From a checkpoint of a small transformer trained on Wikipedia: no position embeddings, 290M tokens.
MLP neurons of a small language model. Each row is named by its layer, matrix (up: input weights) and neuron, and shows model dimensions 0-127. Each number is 500 + 40 x the weight over its row's rms, rounded and kept within 0 to 999. Numbers have three digits each.
A block is one neuron, or neurons of one layer that tend to fire together. After each block is what it responds to, as a language model described it from the Wikipedia text at the highest values.

L3.up159:525506509428462515471540508472459503434423450537495489566579579556449453515466489554475561428574503480468440462489438484462450504475480482489510484562465470532532469481476538541476516513464529499503553504541476470580511533537502435533455445512461466468469533453504546478485486570528494451547508480477488490530490539540560516500489540488595528494540517470460521466506441497565536510559
L3.up591:437487483479488470444562450496530472521484537480503459506490569460521470475472501513481507491504506423525505397514459511525437430492444446514508438516528475455490518488436414512480534519542522506474529502494463438572510521479426438602433502460486535581499504472382558496483490483498473477469531507505485579518458612443485470419459494558539502536565506504510520480522502479536500516500
L3.up691:512525533436462489468520476494511494456384468538534499579568554469495444476441471511438527414539483449466419459467417489477500509506451481469475417501454512507498517513480500515495522530440507446529475525581485503561492509526485421506515451491451477542411539474515550509453448570540486465498468440523477520498487543515512470533476552479575525495496509449515552418531506489512547512511
L3.up720:505486432493487525416562458503514448524521538500448508470489511554505521509511486569478551489530489537501533483498436518472470489484605547478518427468471490510572518451501523456409490538496533525539551553522520461533408496480435448488428486511507492499510540467456561441503466479487513502545498449517495525527548556488517435444484514527519619503488484463504493490513461529550439476485
The second line break of a blank line after a paragraph-ending sentence, before the next section heading (==History==) or new paragraph.

L3.up311:546522564492505472490563470488490546401460468503502544478556510533523484464472464528510482473507493445489515476440494518427450527467500468540526596530525502526481425558477424413518464431475609482500483470495530559504506497507552530527512438503499443509477539409547593446511495480521480525505454418454525566562508449509493495472552461544538520538537567476451513469456470395507524444518
L3.up357:531543588479448513508506495475480517499546513508564518527577529484414527492473480560469508445485506463448435381416471508503452514478557499518501542470484497482515468599455513517493547533470546518497480496550481471512442501503441450531486515502427472547391455498509532445532493532522390499435505497475515556524427502477581463531585495512515609524541489425543487444406541486522505540479
L3.up369:461455504491553569524523603514461475578530491463556487537501490564434516482452521511459443432478557464444418456519481482466469479564476521476516523565572437521474497548520428437478514493463543498462495470488513524514478455570489469478457490478466492501484470521496533459488485525530479477516477484527519510557560503505509501506467542463469546433526493469495523457436434465535471501570
L3.up539:448477538419511495522573505499455513447485471489488479525508505454418480483448475481461521452509549481530435561479455528485490536518492459518539437540497416502527453570511520497454500464407552503467453495527459536537447506517441402544533440499458418515500450546526532613467474576487423472505472518483509522558545482462540446475561510515573546499556543444497528537479444503497422495537
The closing == or === markers of Wikipedia section headings and the line break right after them, e.g. "== Reception ==", "==Plot==", plus table divider rows.

L3.up147:516494572456544515483527447443523473431480521489526502444528534515417462493533530505502577437433435462411483471470497513560412522462531485548575495532562524549500508486582509551542439522505474505526483484582490429544516461467467525554549512463539521525525470403564535489498465515551533487529492493529491490503464445509487431424487508423497499514539498565531516449555561479501578483529
L3.up483:451578488462522530410550433504553543518525494582559492461466471493502473497496474546492497433497500461388564469426447485500454473505462486483537481593524467548421498459510564557450435469532512430486513464520472485577456548476495491518472479461520565485474555513553546452506479509559445433528553521602438515524402400580544512479447509465540588524490525505513559480494495515490487511565
L3.up582:506493548490481525533561452489478479481475492526498500529505603465503414484495491503487521422549541368468483526499455495571432549536557493458554481541501452551517480464514555557470475487466476457535551467612498483530505505531519465552538432502490464493538509469553556530440480506572501415510467509502466533524456520519524490454509515448490515513525517483482474437524477540554468503543
L3.up763:547536466471479515446519462466584535471507497557514530463558527517473444488492504580499566443529460470492481443476446475573490477501568540558478442628541495437477523504535527513474489540456550436507466528571503496545489543507516435555541466503473455468471533451576500472496490489550471438517539474493584472490444548515543420473499540523588589455482527447497466449457488518572549552484
Words that begin a new clause before its verb, such as relative who/which, pronouns he/she after commas or dates, and infinitival to.

L4.up412:491543516550468562508603452432471490458470515492461533434439495455488460501464525464485505441447541488500504419484442473491518429464426426558513559537544497455497547518501476513486495468488544542502509448474513452478502571500477479498423522503463549479459517496555511534546465487476509505492526498583501513522494572469464518468538404477473577540496482509562504502556462470503464496571
Mainly the middle piece hi inside split words like W-hi-le, O-hi-o and W-hi-te; also at/At, born after an opening parenthesis, and represent(ed).

L5.up25:515495527467430453479598505443483508407491508504478521524524536461575493491555448496481491509537515422453518519534474467515422508506541540534540487541418474479547557422477460517507433538497567485470541508489505445527429468477540513461456435392501509472499558436487484467510478527516464458570459567594515494522548494503545502532484514484529541533499527454561507475476469439528538489419
L5.up90:465520472607519495464482526556558498472485456511486489471549508469487471500472463505461522515508491442489521471452482541544467471455460535573516533566481523509450475489459504470584585481490522441493541434496503490434477585503461476482506497522476448616459538418518520523535447475515462453541498482493470472659561480465535554479563442479500507538423525525539526511498429502506503467466
L5.up181:462550543517483499450519534523544487439484475517489501522522566455582441506468452459470489482483450554469487467476507579469497480457551541582568523494482530461509509483501536452574461477518472507462483549518455523496483470508456498462568444399527507488465456480418488525579482506533473499546445385563458499538454443495561565456538505483524455445488425463479497409474568503517553480515
L5.up184:448520541540453487449492497534535513464485463527417454462541585532511491456466482520488526502483532559486500484472426515382545476528559499536521440591413476557520488525491422510499527457457493512509538576454467446527502545417474505496482530484496433498485528462504470526521481595435529478565467461519461532501444584456491491518487452470509567546503519456563562531503514451485522489576
L5.up283:519466533529463468466552465551437517441411478481528474420496571556545512477495538558465524480561547492474517540512467516512510493461489601504524498555535495513542520502500528438503483472422509491527471475555492438521467508533554523482508467475443474500581471460492514591591527530488422431472447433519444483556524469544579458439487452424475517488574566471510508467506511516524526456525
L5.up319:508547502564437550462507448498480468480468485583436489485603498439572486551525443482500516436499434454433542517484452532550513406463493495477505496528485525505488538502483454440491538448529494510526505476510407509551478546500464495506532456479494532457492493486489496470547472463493503431527450416473490548598495505472499484465561544568494505523519494486419487583539541506532526502456
L5.up344:486532604464489522475533398537534511532530517569479472456476493561543471512556529483497573476451486491471507438459556550545459483476513455533586517513521492428567497521488458449484488507462513474538495486653498476534463483409459494489459408482472516431457458533553535492464528551544517463491492486545554540464530521448500469451550488504469582523472482490526456517457567508547494497510
L5.up380:493518515458429493485480548470528570474530532515478557476488507558473515548482548543476466512513504488464571519520389513478405502486592513533487492562468508475512486434505566529530543533447503501508464539518512443550526457461478557532510482515521510542509424478486462505455494517523494474555446512561493474542578582475556478443481492458454473495471497412477457480506474534487487441529
L5.up453:468493488437506467479558419492529492462568467479440532483562466473477465491516529486492522473526481475479543464467422472514511490477433431531556492585538514588466533504535513521492475572480476520493498486539415509504506497486505536594516551492540399506542520469486517481497542514475454473580482452467474539611496544482551510468574470557510497497522536446483542509438440548479417473492
L5.up462:507504479506443491423485439488515534416428527450466509472503606464572506506489471504519522478546507531464522543464390561564487475510522490524545465544500521457483511445444486495496559510365505568471465525521458471557489441480510498504490429466494501538571496484469502496510477506457482458549470485556482502527508496503580480541495479455588485530513487452517517528571438542461576517427
L5.up508:433457491545470567534511499479489586432532517550516497451532482473511528517544514489482518437463490496444491471504454483503492487565500488532478442534480516518495480593506428427514478477509512499495537467559450438547559457477494509556529544531480469466502510582525477482513503425581471384565429456578491566525526508536501529458490432480577471480420518480493490588490499485498560486541
L5.up543:536513582458525515494574479514476527504512483534463543550467565445468503550520553555540563498533431583497514485437532503507487480544517482469516487584506521417467537516504520425488490474534491449465477501574491502497483499455491511527526514520544584482461503480502553455502527470602526523549463495473511460533499499511487447459546522487505503562543463500430487473498500532482457443524
L5.up570:454532498549475456424541494516482535415473504499527606463577571476565482497493476504485518512588469503499502494455414561514482481499523472556533456526550511478504473498476478518533518452470460502449463497544429483533427450425425466489556469457483520532468526478506493484519481481518522405520463489508490508607548508476540498508522510455616522524512506424496530488492469527554555504460
L5.up594:480541580484499461494601397483495500510507536494551524471525490482474457554522452472499518430436535507509518457451484510472534544512485431516477523544481409497506483533502436489431545474526488527490522554562457459458474519467492486457482494523504578531518515463529515555509518592485500440593473493543463508521514522511511475416463469500493491498439546513413479522505524525535562500587
L5.up708:539504535549481435456557457542508519451463537511537405536602590521562483593475519497457594486564490510472476480456497504478486458512525546497514459534542554495544583479527493528512547433448505500512456570453440497544526512502444505462546494449513493551497508468454496507524485557471478538510505405539484551524453524455493473500511460523506527536540446433509490494524503424503463467498
L5.up758:439560498478493461446537479384462489408502519538570554438529487502461504561537519488491486505532426488406510439538463515555438467482528464484433493574507516483492465502504512470498499527512508439529475495527442432568498531556489393508511494519472466541547509460585477540497457421432532507525455518565486512553444528471543412494521452551583484507585570480535495486534484500490576445497
Fires on the subject pronoun (he, He, It) or the first piece of the main verb that follows a subject in biographical and historical narrative, e.g. he, moved, re(solved), c(rossed).

L5.up29:444525535504525482422527477471544478495455516449492526524550522482502430515455468549511529509562506490502528439441507529540476516403457445584626520570506503538522498475486518546473533591467500511455528488493529473502452532468470544523599556530523507516500543465539485491486500521516504476536404458565490547565441413442439530457510528529510474433501571464505478495563459529459525486483
L5.up95:466489463505471555480544469475533459472561469597563524468570564492531496541457562558429577541560536528522505445462497534571442482557500518508482480555487454520489544525513547489485478406501536514451435515497495461595518489519473491519546424457503455575518468438457547557430512534474510463498519478557522494552496546409597493461507485512504515520490513461557490491430439420487466411515
L5.up97:506492563484492411460537534502492464507561437490450582569471520495437492529509505494501563449487528452530480435527426537485423427494447462498507507479455492463522517534522477468450440467488568504489549495538484529469499440418494475542465519500442499480401491513488528535402487521517434480580543485539509506545504490550499525541484510452482515473520460540446573485527506460518495512474
L5.up126:503512493445456496495446550492513501472426460539472469528495478534472485479469526504455443454459435527552508504490489476493442510539483511519530576501479482500556530503545584439514464520449484421456495482520484489488418493520443490486520453515481534573557533503489552554514502533440469504513517460527490506520532534410471437444498458433473497474533397494525573492478511486525528549494
L5.up130:477487506518481493504491479511496452452492490536515516421511563516481524522499553483499506536544560538484439512504500557503479447501458482510490474460521467459471544507555485428449460454461524487503553462502500455488426548494445515542522522463520512528473563449429619506433483507473473505476492436559475554476473552432503502339518573491500518534510487446524556516503431481503540484579
L5.up145:461497506499463495489528493568515492446509455524482513493512545590425447519526571386507503531487560542437495454500555563551564514483479492485499527496505401546497500528577531446460517521474464455477563538564488541550510490513469434479511434504570543515483511485467568465507475503465490514532491446440449527547527499484447417458472453518459541505533500464559622485485437481484493515525
L5.up158:419497528543492455473596561493510468513464517489492466510550463451438485514444496528446445459592557508516451544503463484477523559488512427511584487555489460525502538464536532490484563499423511465511477507567493520389480604456474470528453506484483512488457458482553556489424434561531481523567573472471472475511489422426548503538494482538539474474453490539581513464523477544506494588513
L5.up284:447458500511501482514498544505553459443423480503522490500522519463488472455439597547427464582471537519451484464504465498476533490439485462504470443547496516563491440490577417489502485506482484490462499431505495457513490475525445431542497436441499511521530515490427549507441462538552507509489540513468485570532471479491489458459493458538557493489438506566575491473541406475483490487555
L5.up320:439491541534445410524505444449561548486449485564553480549560513466441394497436504516483484519451563528486537425499583575504541533525522451513585442457474524478482500556553539538483543503436504512524510542557446532570489531494484456578510515519493495504535568470507528525499483485436521442492498465524432536447498512503543397511507522517440536522542569426498441473452536476480524455461
L5.up353:380484507517497404519520438515545531447478471503474510486551559559530505509485536547397563497464505538487474500490446542540387537437491497475507480575565536499505470537545548446487538482492535545532570519488520439522463551500487464506479501490485454504513472501424543500472471530523490477495445421496492570513484563462509507414462525590516546492487529462443503463483465500450506449457
L5.up357:462505519468493464495540470578505496456504484469561496565417493482542467545477504412488486514573443515496532491554448535521517404483452471466498549517524539477582540551624455485529491470485492533532413461522485432495503462583449458501435545534468517456519458496463527460521425544470508425550454524515499534546464465530476436450559500554545509477499493522496448509513521455616489451506
L5.up636:518535506502471519465518511567471442468589511535490492519573490518452477542492451520415587477461502579497556423523593540550521450455477474520512544483478541586549513533538454522552437551553421466473553466537505449440460526471494562512497536442499480512508484505487575465546463558527479522530482418562501578546387483485452539495540523464524417460495489476486499431515465519546562478508
L5.up641:473503447476538466414528478454496456439483487483522536519508517491483499536453508570483540512481514454493551448507489426580463468463510421583489435527446488542620523548529485503442478561449439508494445504553469424475457537468517494592457457528463514496475557466531547506475562538533526560536484554498502535475503425384555479470493499456492481526537494424438538458540477421501508416522
L5.up671:527496488444471532461529486490446456474529477493465513491518496477545454506523466479494581506621476522572508484462440511520490507516509464492452425482516477472549490500570423513489434476486535468488443423536574486478510545523482485464542473453470419585443530466499480553468477512567527504486474532428458538563480447416477539494515426449451584482551540476417447526494522569497427406513
L5.up687:497534493483438485525553528563482479453490404469509449503489527448457451528490519454437424490445512508556494452512559514513523488485455499534467529485524490515537530545529484488462522498468420499486579536480512455567432601525516485491490501497520541539582527502524524546443557564462494523524457501503512501552445510507427446477452443499541509469539493492471487476546502484503508525565
L5.up756:367528459534480442452518485481500479472510496506505532478503526482470490486488522516407554488486520430515495465533526492485518518473502520580509563504534535531531566522475449454544561492536551457476468533563523432489489473468531470486465463479452502473522509416523567508509537522537538499530512462500518504482478428438541521469508454507463527484541521466456478482456512427511469547600
Prepositions opening a new sentence or clause, often time or place phrases, as in At the time, During the speech, In 2009. Also word-initial fragments like At- in Atlantic and Ex- in Expeditionary.

L5.up14:466501573488453558489466511450520406506548497505494412473522490489477429459508516493535529451601554468531526448503533527471511591579442531610452494503564460488510496502526526456504544503474429485492536466475502448506502524457466465468509450440479490531508603498528534492517489522523493536572502355488493478538477416504450436457461491453481490532477470546490495485499544402507542482526
L5.up16:514525501482479487519502585512520458493568507493415480434444458528503454493472530490504504402531510485471510511425494479513432503510457561452514457565550501511461458505585475477518539475484498502543438518534456490477514517489482512485456430517506502461464436462554546491452471545551476433503452531542544538557502467526556508544497551496520637449449508473488493482467454494463445555487
L5.up34:494529551563467498465450510447565414495495523516481446494499497515447526501507496499435522476512479539475486405417496513443471435462467519520541453535523480535511516473487504415553513482545455460509541495603472445530546531499458438565437510520553542566513524553529491510502502503572503526468474499545445541533513479491500579451534474520543464539521451500497580453424528520569456446490
L5.up162:479488540521374503438525511461554501457465390525489472492491510499509452531516521484481535491487524491497441428511492523538478499475509511493565524466535558500499582542471545540490488512413510512522468619535518470517413472538492496492587453521558531430538474506522456460463494540510491469523462469507571550492501484496482400548476565540551491433549529431470554429525577495498540522491
L5.up167:555472557477496493441458477492570565434496485481473461538513467487438444499528535509473482483493540460500511436408491556464494480529538570551479495534541445486481411523489535492480545518473468514558566416483469435510479545559463525549554494494516414504580540479506510485505497515515473486526479434485496498479499448537497489465500434485579503462518466479553545435499487530573563456533
L5.up383:449515532437470518533470552543532471543485472537453488455552539528541428508475539507502535479501562528551458436510522546442416474547542479461510500503451452503470486524568462505508528493493446502512511523569505525560462527456518446437485525545485487534478528490541517496488501526542462480468511415470471539493523519489512455490455506469573568512495511543533474511498480495492513498429
L5.up403:518492608558492493522533500449524484424476519557490518460572472495509467505540598541435574484540479463516498425486502558504454479474510505576576467531492500541478485511531544430538516523458436472519559513569513468503475451537468438451502471512471537582504522475521547479529433540496544476503478501484456528572552542424475500462495457562517489523480534493442469485537446529491460450463
L5.up455:468469520412472540427522472545496497440518537564528482514508539506448472553436572515506567496536506564537464460450477470460562497475442431485566456491484509532514469515450494422542445551526485510523530568559429527462469558447431428506459494489538451476492551551502549476463480557488486528484523505495539512533471473586505445469534562515560523391459471435460533439450471448481501452455
L5.up473:536480505409467531542535508543494509485560506551537502478482516473403465477605566471485589506485474527457501451517531497521454452462490468560489567474511532455539525473553507432414520537540447480509452489573448554530445510467473468485531471482494535534544494469546569498472466533491518527522534499556544496498493442497500517467552486563496558476396537457439563525432533408456527464480
L5.up488:501547572493409461472485582497563437426482467494479479552523551516535474498425553518496513481504491489469566389502459492481489449503483471478488456543526523422515454522535574353465516501538460502555501473505547490490557494562464551485476483542524502548508550461546502423523444539503517491555434479486473451546501440591486453436473514457567539458481476521563511510503466442562514511511
L5.up509:489544572496428478521514567570570518555481497469483470408504505542479457457481470513485380501523497402480478457451536515545489601488501515546466510511507506476479519479474518446458525489438459469458579489516465512545544523475461431532495484509584427565551610461526522552551487548405502492479517425472441519586503543500437467481467505440523527471504510477474462510465511463532488510452
L5.up546:474534526502512492448506458447569485480540489514524534557447516483516524496475507454491516445510561479471434425481507445452377467495505430557504540558544539464540511523582491549461533497482471524522452483546522469512469543466477486507509552488473515481499500481530492460478480485509408507492536469513544517529540465615588470453479452571552546488446500533485527530461529498493509417486
L5.up567:595533481492508527501490515470559448417475489558458489482482566571455479461550512523519458546472467514531518517507474554519581443537481496519450495507442516566514559491505513414503513461478458554507436534476500515524545512531428510532444447547482588462547483453556453469490479523468547450499458437567493512467519522419510421425477486486503517472498549527485430506469462514540501482495
L5.up600:536544514515414493491566491542548532404529510454567511415517502519623439431527474435515604441463532462484533451544515418506550475403520492556494506486554498544530478503540482510511524541483488509534475551506527527534474513513549450587521534474527411486498500529511483499495503523536489486471487427509448498525525462543507510457548500568494547453503439465548454455465465482536494481471
L5.up710:507564489549453481503509531529515473449517522481510443480477529482491480461456535510541562466488536448458442437525517562540494464576511551444484566462521542517470520497496545483485544575407537433439457561517528485525440579529479497589506460494540492502477542480535534505561476533591507499507486366516444507554526448491495463529471486385493553491491481523470550490462450520572580535497
L5.up721:496568523469533481437512488555581515452539490531518478499528450569541487535487444530487549461495462507499554465558477554599446423434490511477518529550539509425514504497565548472520471560514486491487373479473461506604457499494563496513513506501442512472484511444485504505522503478480479433525490404523460470522501438552524541446583543518539495484492479575471426462468483507472516478486
First token of a new table row or list line, mostly the blank colour cell in election results, row numbers like 3 or 34.

L4.up366:550532500509470518442535575501532541443486454554561511466516555531443444514515539478528510481457464500474474479495495554522422480457458532483471503492485551513547489451551504399552485532485441504481463492506475467473413486587416487532516468514520468541497464448568530544518500533462511554440489430482493504485556419454549572482492478511473510451499447576417465474502538514492524471455
First token after a line-initial dash or pipe in infoboxes and wiki tables, e.g. the space before "• Summer (DST)", rank numbers like "3", "Species".

L4.up341:518507532559460417468536507459492484498470545534487487583537542573512474521435592490468517434462539514444501506477511526584455533531528504549501489530466538486519554439469507491485529513494434528529504471640540483559498503437509507491529456498471457470596507400581507453564443489443497507522457447489565581512401491493435411500506442470556528394548495523467434491501456512477529455522
Clause-initial subject pronoun he/He after where, when, though, or a comma, plus the word-initial piece st beginning verbs like studied or struck; weaker on mid-name fragments (di, le, li).

L5.up18:509541574416493564518451484507535500461554460474491448455491466509451492510532456510505508510415509557398521480445497496516524469487477557544481499495463400460544551585506444473479511523507550512506452432537495520488538514534483451603483451501492416462511574482553428533526476542474448524547452541505566528477498472517466485516569484579528505488512474484494529465481484451517467406582
L5.up76:507549503498454528529568574517505510516543523492533517532525504478522530497459497513497456466541526445508444537536495466442521547522503525473495403526507400543451478505486480475572512512495602424514467450507494495480530531454518405513513545468479406525463509540518448496482427538466478530449487518427529536592556499465508479495530481506519486509515502476510488468509468519490508480518
L5.up103:546540502514468539452523596442551524504521457513491536498519493506559504489511517463462525433488483482538482523449511456590530467462580489486459413483489482437523484548573500538506445569531552489519523501569479504486511496437470442494535447516494514450435466547498461583542499525568453498496443508493521521476519430486510522539514432461565566449469476465528411539470497513477527466540
L5.up150:472566485549474526531553540529513467487509509497476485491525567450522544479490459521505506452510604568509568466527474502508545511488548503509500442538538528536442559451498467437560514570505550508501514476489472488531482496505490404512512406461461528517538465481453536593509508510525519523544468467451471519553509530480493488521478511515484515518456469497548536533504434478460503434544
L5.up190:484513543476443519501562508463494528426472488513462526477540506465563515474467491505573545455534495448543494506513436529581463516513499467540571512514452505489422471529442457489437470466510541489492501547487519516504496471414489465515509568528450471567533557508537452517498485515519491516477430510552476538565459507457573372503519530444540543512551499507502553459487537508478527496508
L5.up196:466513527533455539469485515518490512509515536461475462606504496482517504451542608497512538511461464533544507532466535491515487431535532549469541514512485459415515527491466507489422502519490492507485414463520481564472524497584466547481440457502495504511526519440424429527473470525402502551469453473452491480515498527398449481468530470485452593441530584491539408484390466492500478467523
L5.up213:494482541468482487484541515507535429473586462511540449549536542528557477470466473559541539435533559516525551453509451514489487448465488449536514490492499489486589487570483459481530507485457514548472464539446437421489505446505486441516553546504439450512466398477511488458531478515578496500472548497468513535590559467542511515527529581540507576546496556529395498520503502459492491474443
L5.up277:483502513407492540470542467495468494467458504558542467587495499545447515462452441527535480447559562515510487410460417486442490464475535523620526568463426511345554498502572447498461485462527479464509519486532443522468526537501461464468467511492429462525427478420504524510539507507544511480488544498507495502448508490459438520488539427539551487504457567536480503517575489450553554499490
L5.up293:449519491525489488559485433489510520478493449519502466542542497495508476515501557537462522491515525527487491449460484529442532482533546545510505535533458481541512522569491494473451434525420481468454457468500468461522555456470502468516528587466499503504554541442429540478493509535517457503474502447585469537460456564487428543460479464538475464516513521495571561575566377476501511443575
L5.up347:485536598533403462406495488545529495459521554462458487498508487482510533521480549484493423487501549553429515464484505522464482526527491510518488574498521501489510503570536528493539453466495552498480429551481474502428455487461437461524485518506470516523586498429516470463572545537443463471523509521469527479465455453537551468497501455525530516530475460510507577452504424496513483501518
L5.up368:482452498494501553543449497421512450461539414516435563476488439513427541455521488499487453458519567483492474495504432447495473502541499524530512484510551438585603503507424478420488445522543490551519486472530483503504524499521482540417516434489444482558518439480505510462537468525463505545535420532505508525467610546468558478521491516507510548483543498454551542451530468494581541493500
L5.up510:465552448489489528510547515450517466441476511517494462524519583526548477518473486555496520513572548518489492490463465525514430499404534511478487444545468511419458511470514519497459539450415479521529462514501495467582514455481449475498519468530526432555482551472480471556508469624415541512500467466445504492498511481423561433513544486480567499458499520404522504484512460489561488471491
L5.up561:563499505467514565552466544525506432409535515532482482464514543568479525572560478521464521513463441477470517507485477470455462413562522525502472529519499402530577549515531537541532562514456474426431477472478517475515497510564498440526553454479556442564548485472598454509519494503451393486477411496592466490524551502523631503422523510563514556476481568462508506481498460479480501502472
L5.up612:450495532500474581525535480435457467492463512536532533488492502518549416485546572468454425507510515539499486547514415496511550559533568522518534467515493464509568487527482539517464518452452474516502575571442488490460524474498412432517447446488486484562482453534497479543397527553514463498408465558494467503580543494464513493530455465529432581508546541469484472512461447436498415438489
L5.up670:497519550485459556418525529476488486516515498506526507471463486510460514498499550554527579409442577480480530437472515456513446521477505404537542519479485465527599449513423514571576493528468490466517448503559441486481467477498429545515467578496444468514501521556538487506458502549527508539463479478450534510501556456464570431522514449451555584501585446534495542463485581479491511523482
L5.up701:518494459476483573459486540550502493427518528473545523458502516533388496461480484435523495495498544556529487511485512442501447518428527468419471449478522495512476562605512513486494515517525514450552502519538494493500515561486460494557517545467506484606451514554509460565510487480540478576484492474463553520549453509502566425484555447473461537483517400482527385493400520517498484466485
Closing == or === markers ending Wikipedia section headings, such as "Early works===", plus past participles after "was/is", like used, found, made.